config = dict(
    intermediate_size=832,
    vocab_size=22385,
    hidden_act='geglu',
    norm_place='pre',
    rope_theta=10000.0,
    rope_fraction=1.0,
    qk_norm=True,
    attn_scale=0.181,
    bias='none',
    parallel_block=False,
    learning_rate=0.0169,
    beta1=0.9,
    decay_shape='linear',
    dataset='wikipedia_en',
)
MLP neurons of a small language model. Each row is named by its layer, matrix (down: output weights) and neuron, and shows model dimensions 224-287. Each number is 128 + 32 x the weight over its row's rms, rounded and kept within 0 to 255. A neuron's up and down rows have the sign that makes its largest values positive.
After each neuron's rows, "raises" lists the tokens whose logits its output raises most directly, leaving later layers aside.

L10.down195 [109 120 165 119 122 101 121 107 154 136 126 202 159 155 150 255 140 127 113 110 134 153  59 156 164  70 168 149  98 151 116 143 157 124  98  59 138 150 133 119 135  92 144 163 190 158  96  58  99 113  80 148 115 118  91 113  80 132 205 154  98 160 167 105]
raises: "ed", " than", "ior", "er", "ing"

L9.down288 [122 137 158  87 143 119 107 131 123 109  65 124 167 152 184 108 108 122  95 129 152 110  82 130 138  95 167 106 129 144  99 151  75 144 122 146 149 139 164  78  95 184 118 137 128 129  70 135 131  72 184 154  77 150  85 103  73 147 167 126 147 176  93  77]
raises: "ens", "ency", "c", "ent", "ce"

L9.down469 [124 126  69 115 103 111 133 154 126 181 162 172 172 116  66 169 164 118 109  87 120 182 172  99 115 126 124 122 104 154 144 105 113 151 183 154 131 174  76 125 145  83 162  85 159 114 110 174 156  98 154  81 121 129 121 147 144 105 118 112 130  52 136  72]
raises: " by", "By", " By", " Preceded", " written"

L9.down50 [179 122 148  93 145 130 182 125 152  95 215 148 161 111 149 117 140 133  77  87 143 130 150 136 115 131 155 132  95 151 177 118 170 162 129 152  91 122 212 111 170 105  81 109 122 107  87 145 157 117 127 193 109 121 113  55 127  58 133 167 143 154 138 182]
raises: "AC", "IN", "MC", "I", "RA"

L9.down473 [141 131 189 110 139 142 120 183 118 119 190  98 103 163 126  68  94  70 129  76 109  80 114 138 138 113 154 162 113 157  97 112 107  96  81 114 172 143 128  79 141  94 129 144  62 182  83 117 148 143 104 206 128 139  92  81  97  49  68  85 128 139 177 138]
raises: "a", "er", " issue", "etary", "e"

L10.down198 [ 86 112 104 119 131  81  99 137 168 178  94 129 118 173 104  67 124 145 156  75 134 147 121 136 142 141 122 173 117 129  37  94  87 165 136 165  93 121 177 140 173 174 173 131  90 169 163 143 133  65 152 122 125 116 136 137 108 156 120 182 105 152 117 125]
raises: " on", " On", " upon", "On", "ise"

L10.down150 [148  92 139 150 101  83 180 112  89 130 147 146 110 133 108 132  98 130 103 132 174 103 192 113  88 142  86 128  88  94 164 103 168 108 101  80 175 139 153 177  91 112 131 182 172 119 155  71 119 124 139 195 150 136 130 119  87 186 144 155 114 202 132 115]
raises: "age", "ages", "aging", "ard", "aged"

L10.down591 [ 87 132 124 116 139  82 142 108 174  95 161 144 141 158 138 207 118 117  97 183 136  80 138 113 138  94 193 109 146  79 164 135 144 132 161 170 146 197 100 135 126  86 117 126 100  99 121 177 146  99 127 112 157  96  73 124 126 151 111 162 160 177  75  87]
raises: "ality", "ity", "ities", "als", "al"